config.toml
parallel_block = false
lr = 0.00504
train_tokens = 680400000
steps = 5192
dataset = "wikipedia_en"
MLP neurons of a small language model. Each row is named by its layer, matrix (down: output weights) and neuron, and shows model dimensions 128-255. Each number is 128 + 24 x the weight over its row's rms, rounded and kept within 0 to 255. Numbers have three digits each. A neuron's up and down rows have the sign that makes its largest values positive.
A block is one neuron, or neurons of one layer that tend to fire together. After each block is what it responds to, as a language model described it from the Wikipedia text at the highest values.

L3.down165:131130163090119147116110098135130124093157141159099154157133125151081135142091118144097110132129122130159111126105105143083137140134169119140124180112162113145121077138160135125142124093110123127123142142130065134107153143125133153176125165102146107161094172138128152123130123126128135116104146089162133122116099119078154152136153163127129150125121140100131141165150135110140151130087
L3.down198:128122146150133132141144137134155150085117125127090121152147083126146156142125131111116103150145126164120148162130123134124113156098132122139100147173143125128150064189072161119085130084127149135136098101133151118125129134089132125159144134125111124123139094162132103126154180149185127170170115136089134104113107121085085111135153151110133145091112130110153134119139139087155114134170
L3.down495:132102155179171124107123104129138130154110113124126160120156122089133164123174186117115111096109199182128125109102087105173119144117116132124134145117123123125125155111123137156110145135095098107175130148136135106076096122121162149120120121070135138138113116178132104145104147129130137173094158140107093168153119142142158102153133122117083102149129133100111123132119095141122119119170
L3.down507:118105137102113113126143119120119100107087159134130130104120126109136133137160142150135124148090149130090137098067133116084096122154135156111133154121142121122120110115130114166143120154128138077185121130107097137106132178155126168165087123089138097139093098129073151120156118139149101166121148133088147155103120132125155113145106144106142134149168128096125099124134128112133128111170
Description: Generic common nouns. Ordinary common nouns heading a noun phrase, usually after an article, adjective or noun modifier, across varied topics, e.g. dance, restaurant, violence, scene.

L3.down295:126144147156118137123109148147145163100118129143099131100122083129131124164142127168118170072166102129152100118077190105183143138101159172123123158090113121144130163125140114146170140114156098114176155098126089130083113144131143112149126144099151156153127182105134139172133141149113175110139170106135132171134112125134156115147121167121132115130113128162134126124135120173111117135162
L3.down402:166109137074153104123150111126120109143129096106152111150096127122119112130112146137120121144117158108131082110168099155135096073125147160125096143132190126150101145099138155166101167155108111089079134111105138107121133130138123103152086135105077132139178130082141141145086142160120149143188115089140146127118198134147140141150084136142129137159160128109155130133143140184144111089136
L3.down808:174172135213105154155187178156117122115121128114126152058110113127154158200159157116137144148166153141118118117143152120136138110088111111083117139157157126139130117100121098127116115110116119126133151087103153131115116143125126114128107123101120140135099173135142145130158112128141125140134107151140135141178118122127142142108132119118145162149079077178099134130123155115147168107116
L3.down828:121120147117099124147088119138132139130147124113122124128118135099124054130130115134125127083122098123110103080121148108155119162167142097094118143161146161131116146173127075161169080110126093129129129104154151100132119104082089058144135146134144152111146101097140121153150147146120106086124167126123131118150122145126155149122117140127099154151115124126109100164108131130125147131137
Description: Sentence ends and "largest". Mostly sentence-final periods and closing quote-periods or == heading marks before line breaks; its strongest hits are "largest" after "the," plus "whether" and mid-word pieces like form-ul-ated.

L6.down12:160135139139108125096158135149151131140149114175109129103179080136112102157098095115158108106122117142148124110113122083134113129108126139088178127096139132114083159129122125134125129150158149167102162171141096146091109156111128166128154160121161152111119147141095118165110140116145157133101158098091112148148114134100106123093140121132150130129148115110124105111094120139147123116127
L6.down140:158108139114069069099117113118138105171132146124103146142091118130136114129094155118114131084109117157204135157155163135109167142116160118130096164132167143135178140122129127127127140113143162101131104134112143129123101118138136134121100110116150104109120098097160110082130112140113165130116120095118101113163115158165174132078141086156128149168095119127149103104135127099169132124149
L6.down160:143142110143144123100132105126143171124091117120141148097148079166119150149133141137143120123148125135136162144167132102132116090087095137128080162136130151137115165179163098137138093158119131110114143087097150054114071144137132104143148078136154107118131136165098119139128149095096150097142108102109154118102117141145141164124141105124151129107124144145105117176123081118140147071143
L6.down171:134111083115092130146117145153099128155148084151135135154103116147169106120132153131130121142094104141138119122155122155138132137099161154120141141108147163100141122127147114122156100144115128163168165129111104127195120165108136085123108142115157130118184141125101130088118122153130106170131143117085126144146127139125139147109107141125087163150101157133094117116097119126148111111099
L6.down183:163084116117089144156095130152134148116114124131176098144135131122175121168090149125136097101121138141152130169115133147096144094143131128144117099147142149143146137157129129128141096154144133121096105155138138151096147152171116097131140138119129136127110133146101096115100128135119112143118103113135147105102145156104194146101120157091156117131167127136167131127085079145148135163134
L6.down197:106138135106093104122121124103125155122163151096107156087099129139089136118145166160117113165118173133119162132111108134103145160104156113143118143111177147102142084094135112112136148125128138139110125166128148141127162127131138125137163080080129133144075160127105122102119089126089159138132112107107155158117126130149125138176149116194095156148132109111155121105117103118147107138134
L6.down235:091134133143084135150139136116134126130076145129118121121128129085142136102122095124135136125102090110116139137132131139111128095129078130125100107101147098126128120099128103120134181083131124185157141137160098083111137120145210141107143152109183148131124151132177157135053181136091108167070114146122165176139166130132117132121167127124172082145134102120134132171110151115140078092125
L6.down291:124134145101182137112152095154115125131118118111121121141110111067199093122071108068110153108130105106137098119110111107131095089127101104161187104125135137129127100117126131128166182142099222125106103096139071128120128165155138167086133120134118126152143136124108133081094148117094110106131144140153131133127156141150141098128097126151149092095158151132121125109149106136125098088122
L6.down316:111154122127155088104124132127127123123126095112112148154115152110168116150098083145161103110104100136121145119149160147114118146172139130142106141140075158143079105174116142141074108096137168115113147172164090137115169158152165142114137069135108113171157097126118107137123129108172127158129143159117104116176118142118123153096128106152123095130124124080108138104122137133110127128129
L6.down320:140109091108102144101073121120092106118114135149130094158126121156142127167100110124084119144118145114128130135108143136071120102083140154147116153156169123122109128150140086145143107174107122147123107127096149096112160159162115122118118109082129136154088116123119155145144124088130113134133163143111141105119120148127116092160124124134127130146121130124136117110150136145129148124101
L6.down486:138137154143086123122128183123131102160139129136118122133153110141150151115157115141097108127129172156142160117109160143147132125145145142149147166136166179149140162101131073094138098125121137169150086127081086136115143106107113111103100134129132115091135112106108170128142121112144134159097083074086144074150129133115167117110049148114123162141120132124090145125143119122123146170115
L6.down644:156173135133122092175113123118168149113152120186139121126134132150160139127098128105145151111140098145116106132123124114136127110083118121112106149114124139126124163165124085138176123126128148103121173108106125140140103124074173134100096137126107118112107076130092127154144121152094165135133135090133153111151131131111124115149106134132154117167169149116159114108179129130094128149129
L6.down656:127129105099151137102131066112138132129113101114106134120091163168141110124122148119116155085144136141143122139108138118099136103139133129080129066113131164111125146192111124141110150132117142173116143146093166139127113165124073104167142163143097118103122111146122161134148124147094121098130116104138143124125132124095110132129128137117172122141115193086143122118136178096116108140129
L6.down734:154141113144094118176126102154133087150135142143103134125137113110109134094129096138149150131142144120125077116116132125144145136154109114108081167111145133130133146135104140113166162119097153117161158176114145076109101128151113129098135092113103151147118132146120132115112139138102147103108135130134110110133145112139135103144193118127143125128118082131174146175117064142157101087134
L6.down838:119079080154149152114118157138118110129118113175128092140097137092175137142121184158097124134090131143138141131153108117116124152132122086122107147141137123151126146167172115131097162142114158112128136077125172123142127121137134130115113103145104139101100112145108115139142185108117132115120121165162060117086156152127138139131100146149126116147123133152131137116173142129134115124159
L6.down878:132155122132114120134119151089118128151054164076099091154102149106108111117121169148131163127077131138131096153128141125123135139139123122147113139114136103136136058121095123180148137129137165148158129146124119156191130089147096151138099102100088134078151128090149165095130126129127144170140138126185103111139124137122093162109103117133084149114136091152100123097150100115127118172133
Description: Definite-reference head nouns. Common nouns right after "the"/"a" that name the article's main subject, often re-mentioned: the battalion, the ship, the company, the poem.

L7.down364:077185099104133124151145109120143084126123136118101113081160150111110071104082171142136192167144149083113154091121137098134182120099163178105142115148123099128126154076170100080133137102123157116110129138092097125134169126103155143138128130111117152163104108120137118152126118107097117107129090112150112137136162125103156078126101115154125146143142088098098108140125141121138128107147
Description: Line break opening lists. Newlines right after a colon that introduces a list or table, or right after a == section heading == marker, e.g. "includes:", "== See also ==".

L6.down35:127151129169134146132114140144134122121107146142148138126138128174144140119078090107087134112152109134121087142090125148092122099125118109117064148127139165102110111156136115139118151142134116138123096113141155099107117108110121105079149140145103128137164119137155165170171121156131128110128165111124151127103138116118090115136159164145159142121163137126137100161142108118158126110139
L6.down80:076149085147098130121103105097168107140116135095122126146107166147087117164145178112105116125137113125160124136110148162138095099129122151151136122118113151201084125139116117117154154119138118137116162105165138140129128119118089120116093149130183131128137134124129122120105112120072090177116149138178116121145114134109174130109127152131108125097110127105146142131140116123102134140139
L6.down150:082105094143156092116082139081159143115127134129120088132146108181133169168095092172152155090123105145157159175136126135098114157101114104147105157146103170153154114120138162164113141105127120138112131142100138113119127121151121116113110177137109130140126105155129131126183134140119133149133107107129121111162115081095140118144107182113115125140139110056121105114126132127108126134118
L6.down165:180114120122148120168149146112141070126147159132097152126122144152091149108105141136133121120140141144135130147126117141156109169133162135101112122142138107100133129070100144131079089162123113127128125156138110151144138135148168147148128139100091173111090134136147115161138163114126126167127180175157106118080125093146115111116151120134124132134149108150111118126137131148098158171160
L6.down377:104133101106162110091139135158164076168122111139130122146137129109150119137146119127104164126101140110135166130123116131168110142134123109103139131116124119174098153095106230129108136152156119135115129125150139138115135087110087124094148116130130132102132116134106106141145099107106096152100125106137133120118125086163158120176134123129095106150111080143097102133120151108120172107091
L6.down423:126167106154083124121099141188132142108131105126124146125154153126094141129136136144084143118121147123116170115153096164138092101137105124116170148134179156112153162113119162112129173141141151140109157097133156110176144132113118159117103150119130146152127144173117147081129120121118143176110150145140111134125160125155140147122115088140088088130135160126120152115112160142142131130116
L6.down472:143135112100154107103128116101109137091123141107137118147115112076133136156138193158135134108136117145123158133113130124114102116129126130106132093168146071142182092121134115114141114129149108142137156120168153134157104115157122147139152102125104112144146121142124154117116145118147116124122129186179107130121146130142157094108110092121130147087124120188130093148120150156155121127131
L6.down504:092114123102125127145126127128151157160138172074105089164070124148144123085109110091128157126111131139171139128098133113120131148147074145153166081133098103197107145165120141153122160076142124112154155097149123115162167100119111123100136138128140124110084090136111156124144154114149158134130142121161137091124161131135100090062118104137128123104148115143140132169122153103133177091082
L6.down510:137161120120111101147142149129167135116140111094097130154113082163100174082089102147118104092162118118129123121113092122127119086161132091105117154137120147134107110126159114127139085171145130131170139116132125103101129166145131134143121089142124134108126137145143123146135149135101156129120115145105148076108128084137102116119130098127132130123132183135135097110116106165129175118171
L6.down514:131139187135139108145138090130105096125110148085161148181132129093123114113150113128112097179112143167130108093121121109152116112154160138146141137119130110115166135168144117097140119141124141149159102131139142144150123152143090124109130119153155198120109165161147114123104146109101086115134141110158143150143099131147110119140116129143135126129137108106153124152153151206168112120098
L6.down536:136100119101128115137166113118176106087169162139137113119079140111138087158100156133156145117151129077166121118136116098124082150146149114146109118056145133128109104147132149152129160136124171114101124146152124162126123132117125121161113101116165136154110099147111091117090148151151126113121112148176104128175120100108100147143104102114142133094164126137103113161147094119151081127149
L6.down583:131126127159117129135132109146151137128106170145146096128110172100092132098139126095166136127144084146137153162109117116096142127119110107135108125098127133101102108144113139152135133146116160133121103100165102149155134086124161118141077149156124185128135128117144143098141146148187050108142113106125146109100128138138129145122132067171147084114111086102128082129168166118141131139160
L6.down665:128114110171129096107158134123131127141167130093169104134128116113124110130116108160189094086123119163153137121088165137135118152105145135115078127178144107156127108175094107148110114131127162131084117128157127130173162091110157144107094133121147130133144104095085168109144173129110118107122149136128136112134158126128137124084107113163114096135107126139135158168110134146138145189153
L6.down717:176138107099107143113146143151166132108162192077134126145139114114131113146091139146124109095080109098175137096131075109138131130149116178177116104113089126153180114168157121129122122123117127149134123155175095154125113140093111109126117140101153134139148143130154150107112164101087097130108136127162122088156138153131155168111078117139125120080133157159136116110135163131135139152125
L6.down765:094117143130116147149133109108111149138145124108160124124140128131119134118124157147132088051182143090108119098106129120136158135109142112142125133142143159181115138138129123125091115143108112104094098163194126138176107151150145120158125129170143141180129124135119128107119140088100128094189139176107111081122111147160145110145131145156132101105110119148178106117086098133138130117159
L6.down787:122105122138143105113142125155131148106155140097160141119126140137168125133148141102137120121185128109131140121137126126137133130137099119126152115091163134124150112100122107090139138122126121115122118135178151142132108176127159139142120119195158175163082117143099162099138162098090131131114164109149106114123105137117152145117135105148096123098153111154148121139108143117131140123165
Description: Table header separators. Pipe separators between column names in Wikipedia table header rows (Candidate | Votes, Role | Notes, Year |), plus newlines just before a table; rarely St or Great.

L7.down466:112115103147150161093110123130129078114132112080167140093161119146129122098097175176118129136159121127143123115115161134130106151112133136104112121141138117093110157141061159102171139137145102119160103164077127160131091143168106160170092138154125141139137170193140100127180129103147161106107119126119172143129096146152079104131132123121138145144093180155142117122157140088133115118120
Description: Punctuation closing list entries. Periods and other closing punctuation ending an item in tables, lists or captions, such as a year like (1996). or a location cell ending London.

L7.down1012:121163124135151115106144118095147077136122112169132126127126102148090130147119109163114121125100137144108133099107118145183123134140092164093100165147136158126129091148109152110151156107107140159140104148134150133101148104149164178137149158122149096151202158115152150123128131124174163100126112111153125124126099129148139140097156109139155130095123107121074148112166120122129122155137
Description: Sentence-initial determiners and possessives. Determiners and possessives opening a new sentence's subject and pointing back to an entity just mentioned, e.g. The, His, Her, its 's, whose.

L7.down477:144131159166103136176126125149120097095140125114122114150107123134125122161117149113146151104107188130129122138158160157132134140158136145127115162110176111144139129172125127146142116104125130133119130133118147129133141186080161144120138125124145127101121099131130141128148166135161122161117105103106151103109126135119114105132115112158091138152095069102119091143138148106119105159114
Description: Noun head completions. The final token or suffix that completes a noun phrase's head noun, often after "the", as in shield, setting, rail-ing, conject-ure.

L3.down173:129150140097070129109136143153135153155159124142121143127165149124145132177114155140168158141122109149153084124148107092139106121125110147127105110133166151128089177134175138114122122137104125097092146143149152211107095137106131111187124128126164102117132160166121117154114124165130151099121107081127160148124098182144149091156140129147123119115129097074151096126132119140134112146113
L3.down284:143196106108169106145106116155139124130147106162145138146159146131102153121115136128122140145153160104121072101120073116168134137139105106144153121129136153151120131139104149119153136133104108135100133127130168115116129138084108098108089141081181106170149141142131124131118170168101176108115122152085131117098140120112136128177126107189155092108161116092147110153103114130171120169159
L3.down816:194198141128152148113140124151117109143127120107116162133110130154120135078145132143092121107107130114117116114105104150146102129136090148142126127140123125134135171159131136161110136136124103114103161081160130144116145118152094177129159130100148146102168132159129127167122098149134134103117171144180151104100119113113121130126108124135066146154112151110181134125124092144154126131130
L3.down983:113240149138147151115168135085147127148178119144162178142115119122110158122125156115106115126171117154134103165138128116114117147154111058152119105115118101098164114136128151107177118124130142079101154080126132142143134147082086127121114160167162124145115133156111126147122141145133169132125150106095141134099122116126145122151123157165158103147153123095109139130159117150135074168107
Description: Sentence-initial determiners. Determiners or One opening a new sentence after a period or line break, e.g. The, A, An, One; rarely mid-sentence an or no.

L6.down182:182177112103131107118166167150117119180108155138106111123108116127160133106178106145100135143068111112137132091126120150092117105130133127137142135159108121152166131153146099106174125112153098131136140151136171132129121136132114151145134179136150163135175126165086144103162126141154114144142082141175160139103116132169121138133154184129125127111106128039106147115120112082110147110127
L6.down194:137127132095129121128105140109137160150172148154112098152100136146146097173141126153147091127117095086151167088124136108176115145134131132147140131092091158185128135098139132076113132140141150162125109179115146125101113117111115185144151095147138151104118135102081174121165160131159145140085113095124135155115112117098143080162097153147143114136135108123117134158085176106086165147125
L6.down212:124158138090163130161158130146130118182146163159142115135121140093142116161103151102129087173118171115153157080130095109119142112157132106145135183130145168115099153133146108149120138139130113135144152134144112107153125177114109138136180124108125132112116131104117108123066087160110175152130118116133159141125111108103145096133187109151105123144094144115106098114101100147168124117117
L6.down253:114178120123129142102118161129141183125118125125064110147140101111166107118177082107164184087138107097146108093120138161153105136127116161134132106131123114112110105121089097119119118130108106118132122171139134176150146113122105156142114114114188139112213112130086141183108120111134134154104114122144158129121106149082120114158086110155130083100174112086136158119146108150117147138091
L6.down554:077122079163136147093120121106140096137099130193183136142142055155134121127117128139166112122145122103118063168093139094145120116115133127133153165125148107119147109106163120142156123116088100142160104081106125138095133108150152108083146091126100200074120115147136139127129134120110154121142127096180122144147112114126127118059127105130086088146141156177080146127123115183127132140075
L6.down564:102148140139114158144207140135139132081123126166201113139115101154131136135143114134110169144116105136144141134129119118107132143104094080118163142114087122160133068102129152160115139127132112115139133160159122132147089092152166125125137120125132160117130139130121126123150102142179129095129103149126131141168153146142127122100151109106141130156154155124119133115127126130137167119147
L6.down589:129127116118123129117150160110144108159103140120124096151160155081119135163129072140160076073147127133107124116134098155124135136172131142161156171117185153164128149115089106141185135121101108112159125160131142129105174126111100138143109124123119125116132144101137124137119149121156148147124121126141123121104128117127125134146101111155094129113101120121057118151103111148123113141113
L6.down608:099193102128156100118135153085152155125148133193154101140146134091127119109136104129180104141114126092105171102104131119094090155098093145100106153143143186129101125134121134127149104168124092139136105103145139144148110118144152090118104154153205125101123122120092135104126103156109167143113111133142150116129127106111116116077113130112129144107142137117136147122125153125166136122113
L6.down670:128176109183128165104139121136119118144178097147105141151137146138123138147145115113155097124087111108132118125168107121145124129221118162158153197152131118128129169115091147133149136130103086147130140167106149142152181101110143168120131124115123095100155163133140146153130154125116127140144147136155116128072152125126147081114137124193125133103107144143120149108109122146136176130117
L6.down790:135102112110099079131100119090101140161170077116170142147165104173147177179169086121102134115103196131125163129103109110139145142106154113148123154105103139117123091126095113104123133126134092094124112115102089100142111171127125141076141130082146134143121137113143127109120100140096075118128084154119130119139151125111117140119143134112081120144111094111149149117147117160111139095144
L6.down795:163165151130146121152146168091164116136162132133104097132143154134120150116162107093150112147138132147114124167105108106150144206155119111119125132133142121157142104084133087142143097121099096141148120154121110128155125130129115153146119171128131105157136138113167128148107146145140114138153121156133108117130134083158105119145080125148091156130128105141109160128139163096111150166145
L6.down824:096172130132100124132115135130125132112138098153074130131170127099129108173073105082136157068119112111150152141143109117098153152161132123107124161107142134164085121146111146140135132149116113129146122088126134118167120126112137119164136135124160134087169120144103114133138110148133074119152078187163108141136138123090096126104154100138129151149160143149099130108116122170146188131117
L6.down892:114156163146122108156130133098109119134146100205133133098150073115147134188146144109147147136100120110111106120167086082166127157193095114146106155120143147175106121129070150128149131132168142167119117126131114152143141123114130122128116124137115113122121149133113132129149164165125106102144117166089118131138177166118147110142131120124139137101150136117113133107088124129108139126108
L6.down899:144175169125141179114159083136146136144152158110141148105120146146128126104080110133107078121092162139099112124147110180133123132143114143157135178149119092116120151108156131075098110111116124087122171127161151155140137134101097138143142157140153118105086149124133123102162140160090098135148130138102154131115126123150103129109145117142121132134125102152130131127119138116144123122077
L6.down972:096182124100121143101119130138116170118154156147117136095145158132151127132103114118112154094127129119134121123090067105185159137186102134143174122087155159119147123132127127104098144142105126150108084142112060166128122112152101170123084127161134134141126178138132107132128078144130135120119134101068165152102095157127124118124133120162128136127071128183135108119121109111109146098102
L6.down993:130131138121177177138121121137099107111149093151150134128179126115173140132135125151142100112090114107133160131127098090115141139112113111130155148122136173135080152132151124140131129149125140138103121141120121107138102150127103122122172177126097129083158122120135117147096116174113109146058107105107162113112126095137151151184134135141107119183075097138154096126090108098123160122123
Description: Definite article "the". The word "the" or "The", mostly opening a sentence, table cell or title, e.g. The building…, The Great Adventure; sometimes its/their.

L6.down29:116164148098096151182122121108119129099135106101162118107131141095162127201112149142132174149086102124117133094096152087158153124113117110090146134159161138162111157143075133118148203143121097108125120152114105130149118127147176113138105133114103160164099163116127136148122127120118144116118118150121115080117150132154163105074120159124138133140119120107145146099119120119104120165132
L6.down40:120143151118142117107130111147156090153143128100153098120158121108102133150129139102099147154170151135081124172160135123111162140098073138173115111100134139131144111147096129095131138143162100139130143173123145125109141150139142102174135137141118118144133094129102083116117154151133137131104121148130137151112110129126064164099120113158125094133166122133145087150167163102093151092105
L6.down102:150121153109139110143137126114148094140145124117125144130118109088136167125086148133095172136091070095151163108170155132115107105151148143129114148113109069096084127164171126118129178133088095099126162148145129159126104136178089111129137109135092128142140116119150137090124093095135132129093174091164102134119142156138116110097078122111146143137076116165151123154158100139147077136104
L6.down278:101100148156129110114061114104142098134120110152117155127167119107121096078137190106093141094129126104138112142135150108129123083111123128125134150089136096132131122165108132123195156124112105127130090130112095128126092144141074139139154139131134190099132115105087106116098146102114140122093190130114116159152130125153164078140140150096107150121096104097169094164109138130132112090118
L6.down361:126164130133135143175133118162126125106155118139104149152120147143134125089065142119108126126127164142090114094151137127114109123084164095141110180161205147078148127106148101111131094153141136117110124145099156085108119142114147109143130124119135163151111126194084121114121172127151139144126111083116153077105138135115144138124097108153121112098116144151137102099158095143157141115131
L6.down416:151097115162176139096155112109134131101097123127130132121098135133136175133181129156139138118168133090135060144151117110147128093109143117131139155091119086148128160136141131141094139140072118140096104135112125142126133151119158117109153125112130119157154133082143106169142119120137142106130141092126151115101109121137137109148176153155103127083121136167138134141153137101130104151107
L6.down458:100114146158110146108119147105128111106155106114159149101090135143145076127069071127128114115133127156150066152105121102104114129153111105137106156180133116134128161162101140115162084144115170125135136125117145135122101165119138141134157147128112154119118131121102101143156117135133148159117099110082093075127100146136160127112092157148174159148154104131146118124121125109137092109115
L6.down552:152118150138111146154131143143119110050098113222129133142117130140080127138154119151143134137122112120124131106129183163133122104153170123119183144130094145148123071155140154129157152179077132119067124115137146125152106107124118143153156117112124138127186069051140179123123114165144122156118142116145103155127113130121124139127158123091144144150129155132113181130111108131141102142093
L6.down586:144164092158140096132143152102122095109141104140140116131120109116104112119106084119128135153110170137075111119142146166120142082131091114112075182151109132101122154142109091151119104107119127084120105122097115125147152161108140166129137099115097159135052108147130130118096159114169119107103122133076148092153165155120148122121116101130121126126124125162075161150132125106125160077149
L6.down592:109188153126141118160127105105136134133134153123138144141095094122122132140158106152183113119127137145116146104098157106090152158128154139177132135110130162098170126103114152110121104117176152129155147100097141084099111133147128107140099130145125127122088122123141081132165103118161093145105142137153145141105178093128126124093124127168137158149179151129103090120108115109126130125126
L6.down647:119110153135137112128145133122127125121098092120132169158132198120165109102152127147150145139131140114123159141157134137159156117090146117113166136132157129131132149129170148113153093073071157103087130153094141192117168133090130086128124105128122134143112152109138120115113120148145131125165128128117138102108120136107156125144148132143110086099108109094127103154129141094138141132113
L6.down667:124122109156117100150121114119139125135120105111103114119095114173081196148134127131108061074137126156116101090155164145134107090103109144138131089131149139123126160141132087127162121136160175132158138123140185111114091174150112125118146079110140099135097049100132157098190149147113108140104128135158096133134112138073090111109146142134143129110173138159126093129138108130122137154132
L6.down675:110123124133135131155123108120084125106088143156133136166092111094111101207117173105142128083136151091154196128125163098132116158154091150158152144136109134133110199127139100136121152143125139156096147116147120101152094104126110139127091108122174138169115141135120096128168112140161116130146121121161158116115151141136183098122129126104123166116176124144095122134127146127119085092130
L6.down750:175146112153159151159121132110201114088087139120119158109115138142100140094089147126152098113139152114093133109126183151140172161116107186141099138155123152115126128119151133085118141110116120112128097147104139146176146165116142138116078126124103133113119087132142120139128127152155132121136120150129134116167138139148095133138143129132123151093147157167151142100171129099084139095099
L6.down902:113158114136117114176100113149140146126130125138093129110127136107115166107149151075155136091130141133118089094143162135102125089117113082138121153184113160148168146122112137123126107130149122174147163146152143106111116124124165177094124091119103145115111125144089093122117138089149119099136119136124144132098147100145143133155132128129106157119120125123095080160071179131121175117118
L6.down1000:175151095144115125180105136142140091147108120126142130090120134080141143144127157129106127116131121152089159137141101139139103106122077104119120121152128145124129138155094124144135148124129140121130133167129146129098113128113182136114104090117154159153107084087153107102154148179155124106133112085093163108118083107173117115104138105157111160113147099174112124121095121170125121121132
Description: Clause-ending punctuation. Periods, commas and closing brackets or quotes ending a phrase or cell, often in tables and lists, e.g. "tape delay on August 19.", "Method Man,".